{
  "hidden_size": 256,
  "num_key_value_heads": 2,
  "norm_place": "pre",
  "tie_word_embeddings": false,
  "init": "normal",
  "init_std_qkv": 0.0193,
  "init_std_down": 0.00454,
  "optimizer": "muon_variant",
  "learning_rate": 0.00381,
  "lr_head": 0.00819,
  "decay_fraction": 0.869
}
MLP neurons of a small language model. Each row is named by its layer, matrix (up: input weights) and neuron, and shows model dimensions 0-255. Each number is 500 + 50 x the weight over its row's rms, rounded and kept within 0 to 999. Numbers have three digits each.
After each neuron's rows, "fires after" lists the tokens most often just before its 100 highest values on Wikipedia text that the model never trained on. A number after a token or word is its count.

L2.up1309:516548541529468317590522535524511423526552522508524546451509398483608540492415417493486437567499503526575487480469567604420467525539473405523451489456394431429598487563500473456568491552593554408528531435454513397555566472522503494578528539652540558513471513447497496406483498469444569509501457433448425401574541562497523483539416505485472576532536451538499428540496451529465549487520614438526493444467467482483543517541492471455447465556352512530528471493503509505434539585450473456458537499447546474553484519474486575470544488486512433510470585555541497551576516480449451505563469499458480440513570473474584515513524458470422423547510432479466583460535516532519479466545500494496527516417409467537460502475515489464451445449534524522417545519507531490483617478532531
fires after: "." 51, "-" 9, " |" 8, ":" 4

L2.up487:466453444450480492558544530567471496551467476442555498508560526495550532483541504478533469461500439449506428486564580539479555422618540437526522512560418412516516622541464579577436558501433550506460544478448510570509446508497424451556527584395427517601580600477574495410519534492546494504543474435566563499550522555433555493566437550477532401540502531473594508449567440518527477447475478538530562558510588525542480558528547509440554486501457484469461488506451441488511495466540424584381490563534516595506574495524536534403509501481469391486429466459521434501476460432509428465509501369519487462534507426365506496465521478380527573513575524511487515437507411425486501526516482439427588553535412531537549518398491510503479518529525441511456484533457519534550505505442547
fires after: " |" 43, "%" 6, " had" 6, " " 6, "5" 5

L6.up1031:462488487583500507486488468609558464474507462567464484549562555479543550485407441519559599435476534539391441582554514448454488444576476459461619469532559505483396472503474429454468511587530460501439470426449457424491544531519570504529496530617548381456470567528599496424462445522511496601481473494526498404487450404515527482575461496555483581501425415455486482494547542469508517433448497444519549541477457510507557433550480389462533515450517596500506508540572472435555491555489490445517562462564492509411510490516549519468582621548544460481393422500522484566439526501623589484423419534535517590481557515510497508480422479451540463554492511432457476462570554413505586488573462540486472481502538530514474545509449541600448474475563490498440451448503502562509508473542481
fires after: " C" 16, " B" 10, "a" 9, " L" 8, "b" 7

L2.up1316:528606552517426570460533504515569485501500521468493510558498433462551556551524460443532507608426523484504463464543648522512492513436493499423481489491532444475461496493514503564565581400545518586456529526551444590429473472525463484569547520563489470504452490530556494460458553608516503448475632474456525509584507537435434406459523473435378488458532549421429533462481460539512570528458477546478478505555502439491498484511433555416501523431403532532505559478418466418433423570482525532419517419517649475530522469492522540584493499377488573562512502523560526576445548512466486424468551485511449512453489490502536449423507504488505588521499641451612491454517485485637533482487470505413459490451521460502546429402510467557450516536513557519437554520492490505458553494549475
fires after: " n" 16, "ot" 11, " e" 11, " t" 6, " w" 6, " r" 5

L6.up531:484460489538534487521441554519480492545444503433566535524497526524572387540474502447421502481464416545507507406590511560553514442464557524498525602490478405443548583503446493535414460473439562507519387464479488508480458530540515445494468488484454496507541497521473442442514517543496663372478499396456494565541618503567492449387526597443456543504455476428510533535506525496429543479491430540457372438465474490422515500484502616432510514561473471506511468469535486527523430494479547513531470532440545522473483488551508494472545473599518449474500519533529467526547461500412524424473476489547574487507577557476552532458456496563565478577473433478505502432593470522451452472576569597653454502464450600505506512453456518495471508499484607417522594518426490510442555577535594
fires after: "ver" 14, " an" 13, " Al" 12, " s" 10, " S" 9, " m" 7

L6.up231:562540500518451514435440505518515390511506520420420538505521630537561501511468480553479504481485505564567505542557490590524470532444461545513464546543494489446551505579435462564535517420381535543438470521524558529475531492603551453402536539569503469535436458553437472459494471453476482513446521499569550541506540480485491445459482500515490573530690561688512497508502598410494477472458464481590482529440533581542543452507509515490497513467494490494532450538454493531465504551526452641556478472526439588524489563383483573429463446461451544516529460435437383446438416491573508467549458444523540491522468463502452568477450484519514546420442571498387552570444548533419440458491500489495533519498456474459459509506482439541492454511477486627502491518510574426526445498439466
fires after: " C" 14, " st" 11, " St" 11, " K" 8, " l" 7, " Sh" 7

L2.up1469:518559523611478631556436446503519500433505490567437470586469450371533518425498464510557552508594495462539491487469583470508421489488445518527542534611524453485558462473400514475460470513494507469486572455478578478458485500533489552507487506541553493499461473530611482464377572542589527507447505591500496458431575501542431504482541527521472477452428496555509547450577396524441484527489483476585493520387537431482473499494577512534473569550491481436434554515445437536392513522531543481526475459458461515485527505549451539446491517519446478418493488582592523490617509595389494454457566506557500500518502469529537498472473464593562444533523498523544540520493423450528535576474394391510478504606494488561471460549436420473499572412520456433542428412553456444551461527491590
fires after: " p" 38, "pp" 6, " Cl" 4, " A" 4, "os" 4, " pro" 4

L2.up1362:413485582499430572535486419475474471590538495554483549465472516423561429481481469489577468592516478577536419557543478457533449552448420393559530476504521497416539489426457430455553502522410456442596545483527512449537503450497550560520542515555519478496507483529513531462511614537441493419558491479509531520422550426447441502538441521514474447527538496484430552508481521492454603581465501474515540478475499594460622481407445470477590467563437544445514491502572522557469522483444515565475464556442417508454587590435586407426481395390476532503485506561443505546449466492380539550484514520562562462519565525502437564536521437480501534534476532615519477542472423507568517596517452420524531455499438478495499508500504538458537559572568521542528444548425557493515453608467519
fires after: "\n\n" 32, "." 7, "ate" 7, "le" 6, "ear" 6, "ame" 5

L2.up513:521494427488523525422467542525472558566464594528447504478470499444537448475481572547462475521519428509504562488488528451463600479510540574506571586469550437416521417611487467494543517495544461427475455532442507488502533441515476532459470559520535423401535484541515584440622466491488575398559514607492476474437486445489480468487530474409432472532437413407584514480460554510413489450555470474476466623509483450494557520450458457442549568463485459544516547512465563498503447456529568537448459531467451554471527508577435600528472463468483510445521474534555430557524553418381446529529523545456510497562597538496590516532364437515669441585507532517448507537470480517396469525521473484579488489529475495498553559526428513553529484544488504495417574490508499542580413492561534
fires after: " E" 23, " elect" 9, "ro" 9, "lect" 6, "as" 5, " Ch" 5

L2.up858:498638584467535493511549601512584478535546468521480362547362470442551488476490443524475491518583532528509474473479570517519511430500461477483633519490454533500528496470426541416544538539540490420419516461512557440613557570501473432542462594525504523524418521457546529419460463527430519473463541536377514464488503477494517560441506578495503477467521469421473443521470574499531500588442538552583423515583481541535469491541490547472466474444487506551471550529544407522540539484491505560559490544463544518477492476535524510433482521508527458527525452525512555504414465530523588514457472456534471353393539521534459507547494467457542499523559490527351510474477571466566487433510450512429531511430505520534450430455569473415494489361536476493569591537587447407549521444554560
fires after: "," 52, " and" 9, "." 9, ";" 4

L2.up204:461386484468499465517560537478490467599540484573475487547503531401487468505603469528604511558519546519572511544497564535501475479409402451591469465490589531463522579553481508549491526491437471464545461511603502564481481548522493533570495433507404417588520502413528428398514549535455530447487479423560516556543500535421454489460515478581463541485512507439530544601453489469455481505592518570478496465562491475502440490454451546445438558412507548465419605440551525513507506435462496494504513482552559532481572584412551459562437464465386398510440540444600540491547547469585510530464471521504497403519434601535523462470418542509454497515520420529383410457506408478483495489453546482532437471559496616506499527534502526497495437505378488528529569507451464423516492512514509
fires after: " (" 27, " and" 13, "1" 9, " but" 7, "," 6, " wh" 5

L2.up1510:542516528531467503487553575536503459507475454540541485514580449510484597518497547478559467449518544587547525450449538453427549500583464472487430439505478536469425459562515481537539576515553502458453569572594502582559544497525412479525515519470469542598498502471529510445573482481540475404574487528451584498499542467475505474453451477494457527432528493547387443464480392568424557451472508573488512453488557509574537590470475593438481532442388461424425474491532507566519567475419338527500504507491465504506534551506499445525462490585546549442485418397342459542511474408570549472493546485474427476526503439464580518370466493451536495536572470543513491507459545509433534462564505481456464522460523421470515509443573489578455565516541444505615480567600548517467542446558503
fires after: " " 17, "5" 11, "3" 8, "7" 8, "1" 8

L2.up1261:512536501560532505492545453414472429484547543530495444449610411390492515502561415403464517514486548539532518609607489470524429421546489472532533485535512507562559528466449505521533522498428532462460518434476552490487471499537441472437479511452464423520550444406484632554561536423574509517461519518441556440419527549548526450491494438548594533474461502436468498527561542453480585474467510459641587530498451511454420492463463546458519481562476480496554509565594522553449476558470503539470460580464491519455540424482520469375543449465374512482484508520600543496468455541514503407421487491549561558493466384496438523457524483520508518541489516528538590479486511478479540420471504433572481473451485524536512545589515451474572481567579596503514533463569359558394504554458515
fires after: " L" 19, " l" 16, " P" 11, "L" 7, "l" 5, "t" 5

L2.up1419:543383494511451487574593512597503468511490432413578595518501559555437443452510526501598587534535554431574480515404413438560443481548529450449401554418509449576420599382533540496494542608445482438497647516481512485486489547459522516518397532459501518478423454606511521468537469585514536491510593499516464581510464586508504510518542493521414626427508378428447469478534479497465487420483592521525534479465481512443435471527527551549468443495440459557489480551549375522541491483457496570498537483508385531481511527482544460445482430555591487542471519527469441507517515570492463490432545522550484460505447479493588534522525558498526470509509497432531507522551509471546570528512515401500555501495384500502451430450527508502477536433522458483555483543503421460525514495545467
fires after: " s" 44, " res" 8, " d" 6, "iz" 4, " j" 4

L6.up211:419548437461580495437423535596578464617573524572446527540489514549523491524442543584512501439479402540496544518518491475478580556560515463518586531518578437384448531505538514520455499436626372513467468388533436525447490555473488503446464508499449566543478559511558446529475476501522446511461461528508538448456466554544522499478375468436545513449512505572458519492553525557464474448547457552515435519542445495403488525483455388480437638499350556390507491455491507493533561521490585457489494439535449510507415424480422514394467497519567510555524484537512518470546439562495501506595462462522463520479519440533502490557476551514520427520512539426410565441492539480475577549579507492472562521437580530531467526493490551500428581501486372490540544563528480480559488527515516
fires after: "b" 25, " b" 22, " B" 12, "ed" 9, " d" 6, "nd" 6

L2.up391:484496563459501449548582564449439434431529453529553542470462507438516439452393437469489498563501294476547501412611546453399505496403507505576507472470511565516425538512421445549562608506507448529610465617506413524561491482489565574505500522441545550472571526456506532516499449519581512524532484482465522516560398587528466561471451514572483618522542438559472457590500518448550431602429539454505510449516499509521420509499481429396457451469517501512495536482516553565461529520427477482520560460498541569477479574531558596570451514522526522497492556542520497518438438527445486521514503444568475452449488546520391416452541501529439514439545490453504471442646487529526541497451468511474473470428507472486467466410508521526487567505469551529508431510522456530443555545478545
fires after: " v" 40, " n" 13, " se" 9, " serv" 5, " de" 4, " r" 4

L6.up358:523515454572498458550507515458446409544543495517536454543456388453615391565553501480510481545554507547503463420527457489507432573435432335572537562513558542520470495488518454452550503522527468416515484551543473552618592465470528456497537585530477570456529435463542487445488482545491488473493532471518585506485497450425567490464456423546464548428539416482492565464460471560467524560523536446552494450475596511407521505467591475440458491528495482567527534371508449472520590515517523512455540494478559510553559440490493543497505477471457406457442488549656581574539502359418472490459497566405529484437542450439482507473587491456493480568526423435414426518500508589507581477596513581498509507467505479506570476450433462460486490459517525515571544492496432516479509539548507
fires after: "." 43, " (" 9, "," 7, " |" 4

L2.up455:509342478502498504467530463326545527499523455539451462548588509507540518589474471491473499506579504501513388476454496461482424500516588538589513579475399533596450516492515513463572467481525505485525526485528522442561564495494549474539411555448549470494570470497528558539505494546634511553492496540514465514468481442414452445473544484529485464413533538519581561473486419531484518520544436474545501547530537422567528470504582519540510552499451502542461501475564378546462510407481477484501559446489426537408465458487511494419450513583476437509504560532576592541451500428505359572456470531473453499582399452568601523486420603418488478501542478522502528539513520460443547495581430483559566569522473495479507440607474489538576466481516462597486497550498398453480468461466489
fires after: " the" 62, " a" 22, " in" 4

L2.up937:473512530481443508466475474496504480370459483470492399468498493476418500428449467476492560550434505596533495528590496540510474435516586422550543459501527506482496547532433530479511571594491563596480417486492542464464510485543454539479463518494419540512528513503519515453552438547538540541519507500431514447438440509530549511532571533461536538312558520466534512431446501375395555486587590547511562471426386452493501522489510476514505455544599446546400438543589468485384505557540494593444569408504544500481531426491538604383503533460559458466477590471532438479503530470530556487461462406513566529566484393492452519482522471502362544564453419537487498489508482478535577520464563502536501478493503457548544544586519546503518609528548489569483545456489538464544455508486488
fires after: " L" 25, " l" 21, " Rep" 11, " ex" 6, " Cl" 4, "ist" 4

L2.up1253:533510541552423482414594544517496515466449505462525514466446490458467554463612462386486462428510479505534494499506511560428509446443478499486440584487573403465424506513554568500541561516550476551618579561614516527442557556495570536524479450558465428426423506508395473504489477505460460461553514555434582479584482519526470472459551441493478586430440549401463443583468548469460539488562554511497506502551415419504467439468485514425491612560468551467546459572551517553518508540483465521545549590530569473537484549467581530467509532457426498475510481358532485500469557544454508590450481488491501527495515473443491475600479461489455484506557460452513546540448418430503594533522394551431483543509564501444462532438414452452546440534494487483609431586594519534520437470518445
fires after: " (" 40, " " 40, "1" 7

L6.up308:462477542448399523564515423517519467514519490500402545491546502520530551479505471430501484459495504470522413567493485486568478457479539487454560509532459475613563479546445578444528504480523526503471450508622482534533405488526537475606407445530581521475547463447506439521480556551453640581465568622564504478471543490401529501496454458526449485440461432547448478478573503530531495540474526481429465417505360428513530476539583524484526508483571422452491453441483449463484482517538476521386503467499506507491466514389542591540462410568458430408559447470545507580519560520453449554550418584524495532546483538512429474440508438533559617566493550511565559440532548516526541458503448563588634502479519398567518411428508471526473462510484574550513439529521496473493525496441471
fires after: "," 19, " a" 14, " in" 8, "-" 7, " by" 5

L6.up719:546534502485416549514366556488508491576425542422459544604511507479473464499509597484496472546424503479477514499473394623459489512442482484460398516585513504470516528479430413492599565384485546477543436515590427550584518523538502493508592391578571529481506468542614542565503497431541530497504458448544509456466548506516474474487446462469556514549598581475523528454513528384510520499557539484508463540452503399457542440557503528438567612490505469509548461523506482578553492374527478583410447497550517478538520565548546459477547486443416449418462485474478475499523475485507511536438512498577499536492505509471442505520497489480549489448426454548471483481438384572505484502441540545432458507447540473561589497495486545498434606451533489609505511567553491485520360471558514
fires after: "t" 19, " st" 10, " cont" 9, " St" 8, " t" 7

L2.up1113:495419447511408531462564420493440430551535545506572507516498514438545506565553447413505486483491537534517478537402454564531487505564472471588496555639442424562483478458516479510473568526525445515480525566498502408567547539458440492462473506522540493506408465498478507464431494530564565502541458519529468514506475503491509455519461535413463627602487518541370481532641481424533562533563523552504550478526495507553426557447483490505541486488482523554574474458552481538454439526526527517592373503530543496573511552486512543513530531495468406430513542468485523479555583553474470386524526526563402557510490390481540453418476498598487455392579467428457549452503455460510612475566485535546422465531536552420502491389457540480547394407453551502571488531481495459515447514450508
fires after: " " 37, " p" 23, " v" 4

L2.up1122:445452458487494527588516536499529475524463411485517562483507525510557387485513489447517535504544481517526486488437537373429489519490501444477438513513560511460483453491551497532504523555480350478525566501511411520434408494573479497488439477553527556514501472579490411420558450413494441569540509582618596450509483448634525459484469534491499479434507517611445531546428513462461471441369459404546481534590528517452479563529532563531565399514544581458462517560464543473392554506512538538507535455405518509516486480496551438544566532547551433602512485497603488420523424482495477535570486415510549526535434430499464625546512457493450521510431510469531549544572438500472557515521498475444446439597495568499524459526501518418543517499466573514517459490586521415536572460549502
fires after: " comp" 22, " app" 18, " res" 10, " comm" 9, "p" 7

L2.up747:546528527557527430445428425438482502459458484445503481468424582534500535523553435562498523543469569560566405549493513450392477492389443454574521479533483548509447470542514478486612497453471522479468488465477477526487572583532503504532536525423569463493526467557512557550434538442501463481560628524456578427556527497494426452509501555573529559489462531524519482522487468496584421501518622499524511509538495461444470479438565446406484522419390492590565542496523445539475508514564548502487555463487424570466481610458514462478492486469593571501482533459477452609524599458466586575481494403545442529464480514585581575414549482519510488414604596447468488403541449450480475514502465526460488424570457610536427557508474480459493565507447452494503554466544438493454575518483442
fires after: " f" 33, " W" 16, " w" 9, "ver" 9, " F" 7, "W" 7

L2.up501:411576521534623497456390586603514463505509504520517573583419576511557450506497524453505559489481495494433489618363495489514473555589467474492485491422581464419569487531514530439515492418438463502505539551432440482475537479567532455423500518478486511397605521514502465552564442447453465511463429392492459459511490449465503504431426513455530441493463462425491524456543531475500452588519464517458442548484490547442557541553487560523545500471424495450478401479565548459489557503554500491463459559484484478554508408522523421483452492517505570481479409633541521501468579524426378506593591539469519531462516530510451475556600524510544554561603533474555510484542532509487542550542563453513553550471428500511419454489651528472424532467504517491585527519441482482562499492468478
fires after: " B" 14, "B" 11, "ed" 9, "v" 7, "od" 6, "e" 4

L2.up978:499495589396507464561508530486370431545470534435483416479545420435581465542557510544429367473546544583549541484488508555619374530446461475508409547507506469508546463450458474532548537521422555473503529527468508517527456550529498489442575531463464464457520399535492532473593527459483517507471485430494576493509514485548510486498542545464542474446538477477422459506537502489459594552466555520528487450476469502542591463526482447600533647456363537452505561397498440525501414560437550508539480496560608437448473510531467502580502555458455485452478576549430477587406541418431605455454489553542484560565566520524495450512472420523532450563526581542457488533461541552417577506435503433494507504509581561540456524483478465527572476484503487511502441497515545485464421479527442
fires after: " th" 23, "." 16, " Th" 10, " St" 8, "le" 4

L6.up170:546521535465514506494519476485523392506557497472533581533434523515511515436523568470473536568478439486527493588606463497579426481520566440504534529492426561593407559468438473491561534542548445502496565613459486445508478549542557491542439498427581447468433582508512427548478467538483545497554542581570448447496379387539562474515451524600495517434479417489469386486404437451554434456491420511577502519534621445505477419521565436480481428528445542489445504467477484403525570546457440481495473467502540498452533534474624553469568497489515483481499514399563550508477499537476555596441525450422504470495521641473516431538550501505461465439456482553483525547515554473562520513496526534411587592548545465525476456446418468546482558484459506575481402520463507508501465469437521
fires after: " n" 20, " s" 14, "n" 10, "iz" 10, " se" 7, "is" 5

L2.up510:565453457472467462550541537494536476485611500449585517561488517507451447567484514459466463499589502603494448527609570515448490527377560482439492500536601515544580493523488527509450525472523539499516605488578483489552490457572563499522486485487496508528465529500548446406486547454476532500525491513467490477515511526442429529561449502531474526458631604571365520356515463539550448450491540505501551555471582492490464538450488498464416514495443454487415439506566519626432403519492496512430471475537625456566542526412487588437543521518485483505527558444396487467535399501523505436516444486454541444450440501440559518441529494456470527467371537468500427507580544525429466390443562452452644540530569413491517532523488451523537498472452506470551532551479504534495450495478489
fires after: " K" 12, " l" 12, " S" 11, " L" 6, " I" 5, " Sh" 5

L2.up1494:411466521525439495548533555448504434551559481558524487460497533481522478471370468466521489510474575534501516531392513490503481481476596468525502522452514509434516432498514502546500451484620519511484599499532464472414476425507508527457470439483510512590573432503478555438557444582520547485497416598479564455579504478523424486496536488574517428462380526399449524488497400615522422590476438460470523512520511497475433413597531430474567499592504589488471510476560589545536480517522565521516466498480525484467401492494452520455449504366618465460579420478520459529563502484434512436461465504452495471449508593555509570527494589460518471464509500483493393474449577621497544492436598602484477499504512537521541566456504456498430445526590520494562433550473501508504531602551497
fires after: "1" 29, "|" 25, "2" 21

L6.up1251:417436560526535568478438579526565493509496479502511475497456540487410405385444442559486423478559476474511417476527518496503543501536452424549513594497516461472491518570499529522540480552424493593522508480391596526511499523480595543462436480453547558507513488390494557455485425495458473567504442577532515484542613475412492564447464526583526447513509540479570520500540561510542552428507525561599498427608493457512509536431517524457468506437467578584435480488519561478460524524544498446488569557500548543624516513419490525410496457511428492513452433420500463511544466424457450503490484455550383452429454458475488456542503515502502425583398435485548527568581560443443439544515546433512525401447468506575573552498566563522536518518484636442496455501501473539414478553505492
fires after: " |" 61, " " 13

L2.up1308:476493519463486468442490531543448485556529489449514540594419484537587499474537515511528555479518509542538417548538429465435519541568550467586525461541468464525432622487505462543581498445629505512555496558596546559437489582474489548512459537483504520439433580537538459546549435552463454528612487485440553483561606601479573397535508432451498591536441433463546458474530517470502525491502507468436443421479565554438550470430455519481528491515493485493442549435436565475438460471535576552508555605439540452520459493454437503434335415430523540472527513484502556429487523491445529573504503493549433463479479374560607428497518449413398468534502511463512591574511480470453536479459473517451463559493539498414493550469581502444489589548542512425518520485499542490460484464436501
fires after: " " 48, "et" 7, " the" 4

L6.up1240:477378489551456546503508539528513545568505473525514440493431629541574582505495524490596569450531463517499551513499512506490519566499509459535573392535477492494527518396450484486483560535567566476441485520550479544447432626458486401515533578408492484522475484477438401522560506526523523519525510456455489469453410504551506555431569427537549402478430539450488519491442466531457543485503435525390498556444540627420533447482509475476483469532433556436444512471427461500400479541512449520520446487439568531490530569615473544431532497538447496535453571507531497520553437564488505460439522525564423460392395494453488476625576455458450528529545547575409491541454529424418505500497542518478529532482509520499460494596497527579492526463571552580508475601415440489454483579533476
fires after: " |" 15, "|" 10, " s" 9, " t" 8, "-" 5, " l" 5

L2.up552:562539547452503436463473431459478483453489448507586562510476632497525430484581501526585561477555553446555549400598504435498519521390494659476494477466508423500493509488473507467441543439529518533484583538539483458454575415495466505502515492556486473553440460554445445449548400424590544539514498501514498546444468488502529527546422558519485487501510489522440420492509502546544483568517527510611450463548535522451600503492521512424550473425448523562458541504548500504552470600502519467493487444485459422594429540426548488443483511531551497504343528572557458547505554516456526463545444493566415540518493504484619512478518486412462408467473530439455467462545543546450614505555538492439492508465538511450474400430535458598558461506529486380428496479568494507577555429498550
fires after: " h" 19, " s" 12, " w" 8, " res" 7, "\n\n" 6

L6.up402:514523536524576523476478507456525347526537614442552420442522430478443447519586578598509459493569468570600514517438566486511481435488526501529491590453577461519495482418479448524462498492560438510494509487527498449535452493418464451511537460483551530570532561528483439482426481536514514488546588592583508456444439485423616481469422497489458545468533508447605553458460506580523514518526529524551487440460445464458454507465530486526440498546638484422472565391526522539544471476477509440426512544492437467473503504498499476488574499508495545465612504531447531498584477563532492478464534469427516567478371599543542494474458483484569404469454529591544483460509494490545513492450422405557530494551423547511423569565511384428509523499496405483549542539541527375532569506525455
fires after: "os" 16, "pp" 10, "it" 8, "oc" 8, "ol" 7, "n" 6

L2.up1522:545482563482556461621482475545466534589455433431510465473554535451504521374515548497501527466458517517513556473454520425485426552434521467558427463511510453480531525380550495541490556559476428484480559511482458548480467543484467451444452505530561664600535539521456518507518492520442510442569516457563555519546424424519568511418508536446494363406439532512539558436557474480529562546472490522540467533433522464507504427502457458541575373511466453452490525486574525487450508545524540514522456424537492485537472511499479374502607462492604390528566512557534472470537480501529532544534536457465517538397417442513567480573510506549546441505542549521567558607484512521533464448399432349483592538523478474499499535513552487528453439520404494592489492501497478517461548515531413
fires after: "op" 23, "p" 12, " comp" 8, "amp" 8, "ign" 6, "ip" 4

L2.up235:506570509512495524449414494461535516523506590558546506524489519500408546450583420387523459538465459596471478515612587471439442457538630483537418524492507411532533446499483441534485476543555458591465545522548466484510538512582526526497497392514497482518517629553546548493488470530436575530597527430571538451574500492450524542511427398443463481421532493507474450473560545426480523513615548518456523397534506522462529537487520559403571574480568576442559459533510533511360521579539518514557517451476521462494505515431444463515493454531444390388510554445491556475461584541543518450445437566534456502529569445552412482497567465464502497392453548487508489506425461440543519440451412527453494525426481510445520454518532459527559516412509551547475474481500509525449537439477468
fires after: " n" 20, "-" 10, " cons" 9, " co" 7, " w" 6, " he" 6

L2.up1074:431469523461362410577554470496478526519569577475551534458446479453590512493531595513488449487477495535451471467520565463575481494384537522436465462498396521462492534480513490516482590531501524574588438506583478504501487486494422497546561441393517422512503611530574362526506459563470577504435560501435525503510496536488595526589469622477483501369576481458461516511544426488442519391506523551499567401452486565543410502499462452461509616553483535415391542530511462562550524521477580508525467435443447472474545463540577504514513505490488539508476565446472589450508472486478510567464510486440562447492515489463488488509473506507570499563503526495468485500529618496527506403465494534381588425535537458536543537470493570543462504479532501427548463435590504537542509428532507
fires after: " n" 19, " v" 14, " th" 8, " s" 6, "um" 5, " g" 5

L2.up636:369430564505536491466511486444513470435443407482509496562481529504538471554533497493517525447569610597535571503502535447495518543421552450553443560479566558534488457453467557532507376514507516527542519579558569517426528566470485481506527489446486505506438564512444560500531448458501473454502473434553506562527498517474521527535427495584463485534395490383503494530536436680552525431477605472491421467488508469486493460478455511460428528528489425476508506373492503443537558548499421551497437468389468424532487499516565535451495558530466542497410557649432473533487457459440538414472445525574468607508521490476520481557441473472463507577522498605419476446553516565540502525467467455553563524570473435518519444441527535520496608456501464485503471526508537546479449606496608
fires after: " s" 68, " w" 13, " th" 6, " l" 4

L2.up318:411542460450470459490561497415508457513509561505420501599537526524580547469474561563601501505499552511496521501491494533547452457412568440499595428423478407443486568446550415553516532501574446443514540461452537464546537590458487550477382557466464434530500523536511543515420480493510521564470424468583515557579445476493541507467494487488464568480462432538631474429594470494546509535425519522505494487532434506492590471396585385514463538505549517526500491505420407591514464490529549486527509552560499484567418467442487514500493522546562558487555515552557470434498573438441493466553529512487396496521460494558571468465447481561558516518545551431389516554497507580504550540494418502485373506460453552494518458452377508610428470553425482453544416518427529513524485447506522
fires after: " B" 15, " b" 11, " D" 8, " of" 8, " d" 8

L2.up205:474558509450550551466445538454548509570496428522492592496478545438516532520461506528539462449553477541509523553529467538492380470476486440507537477501558426479452494524510495477475539530436466403504525487520441531519514513593457479465493501473589404558489420527551501450440465543650493514470529443399498566519491472506395421456510575464571622497491516521500442515464570478486584366605477538465622569427555548494458484454522447457545534516505532559592529477514488574445399492494539540465487470514591549576480517562522484451575504506529450484466565426454510532542557504439547560579637480526508528525404391481462566474444466435507487545512446461461396453494480525529507482408525530496447552569591520421475482584501528463518549496428446517452531429411474479561441540457444
fires after: " f" 20, " F" 15, " G" 8, "F" 7, "f" 5, " th" 5

L6.up1499:532493552500447441424427503439496501447433545484603446555466553571463508469539517521586460521463549601579453568472554432532469519381452485516501540476474444574472509609506572486564549464556486541448473447493455483448412540450533511563483350495471510515421506553449480470500446480502523449434579513565440440524487548568512469511480493444493477488396447517483582503523493480489523431596515525571526471500541423481471456493516549437573549528399535476522465544488462544491518496499469429486557482482550551505463437340564462385523510434489501500663437500550500514541516492514558448397511480547429543451487448495493549482471499565573526667542489518548506517534448432452509576442477489586605523520499522486435441554485433483563450528490496438577551515528467471519453479436553
fires after: " " 32, " j" 8, " f" 7, "an" 7, " A" 4

L2.up591:498433500517560521491526565456551514470542445552509519538513496513464452484446356507571430442606506460477436512513524444477476514382579548528422474513441524471479466531463578484521563513525523469492504499583492570550508553470488534395448378507492401570457473508441451535481521546458555462512432565553481560507512564505506470497552526437500526534432531480514521482534422553568480578470601460444560476614492577581539546498547500454514489427614457547528577390590508499468394517519480520470549558504558493461597500470510466468462395493468531464482449460568430479545550452453512427579567398483580495397551513499477449582455457569547493548529521453499557567503480580511474514496446427357476494488490600435419545446519442510467537524504535498578472473500471427512528580459502
fires after: " " 37, "ent" 14, " found" 9, " (" 4, "ed" 4, "ial" 4

L6.up476:397440516562486478503546503505558449447477580504477477530422521492492586459603560467486636441530497518553448545572484507545476498485550469475488462665513497530425572512411467502412523479548572458501452418551479477544493545557546424482471482501518501542501479475510441486384470554473583458478451420440524525495478427495507477427563565527533583486504428575532463568457512490487518432459524482446452405520503532475515595568560613511430514593491498409586503498488525409601553533491518557497447607422517456437516487430542517440499562620407483473527496492576542563451477516499479527554499467541524481588569544485512485508491565522455393524483468494511520423503446468451520571436441464468498576442525608550484476517433577434431446470439503505530473451443540423514495493535458
fires after: " s" 16, " S" 14, " v" 13, " B" 11, " V" 10, " b" 8

L2.up520:486512520516501538506494527532539575525512571499465492570409482509569507660455540537501470457598477468478508597484401418498535411472468475459469405570457451445426432601545435508501489492467479425493562431517552476548528549538458475422489554495515562491492581574481564536564540494518534526539598439525507440569538581445500507512370602455431470481411522547434479577498467510587499573529526565480521438506526527520397498493574500412503519440516574529563479465441524475547470481506501514510476449387558478489376535510495414468448488440581552463488533407437561490569598515386538518597498542533555558468493415503568514504506531525384533472513476524435496543467522524496386553499512468520426530468569505509506519428517485516503436451426504479515529422502428521470509577508502
fires after: " f" 46, " m" 17, "f" 13, " F" 6, "m" 4

L2.up198:548472475465442455460549516483538556481476539447512469485519512544371450454491507503550499445463508465596484442513490471469548546484546484480572449450507551486526513540434442498555521472560515420520538443652483516491515487512444521566522428473445535542464508426474531563493448519540557436485512522438558506467495647570534492464532504538566514561520563510576508582503545525561550488543548516541531417511447528562590461404416443485475396550474656433450457500428489530496435418573469487597564507404509424475477489388489525528616372419397502481515554391458407422557520577505467482591530474519566536505508524475493512483464552574456519452578487478523607487534486480448574511504445438509498472510522563493477376535518571481493524558513452545537493476539491434491492536437499
fires after: " " 19, " S" 11, " d" 8, "ed" 8, " M" 8

L6.up1284:466477525520485447431540580468520447556502541572541529475483472463474534456539523453547527452496578478512463471425455473472449488521489534527532454442592482422469559513528593423528554417474511389478460541536427488515429496447516572475474386470383435571444510488380438495516541550475546584457518542527549494471522503484539472502568502587508544502433392420569441484484510527426487562492452556544608476596492535497494538556470499392533459503532516491456449500432482480510422514455501470545584554560558448468568534576464509582483486492499467541610497393529506500539498470433394442478435528575431589455508450454587477504491504567551495444487478453429549493488586540460452474471454639429468525477471526559446524452579453593520520548508447459527538503604469573549560514457587
fires after: "1" 24, "2" 16, "ab" 8, "0" 5, "5" 5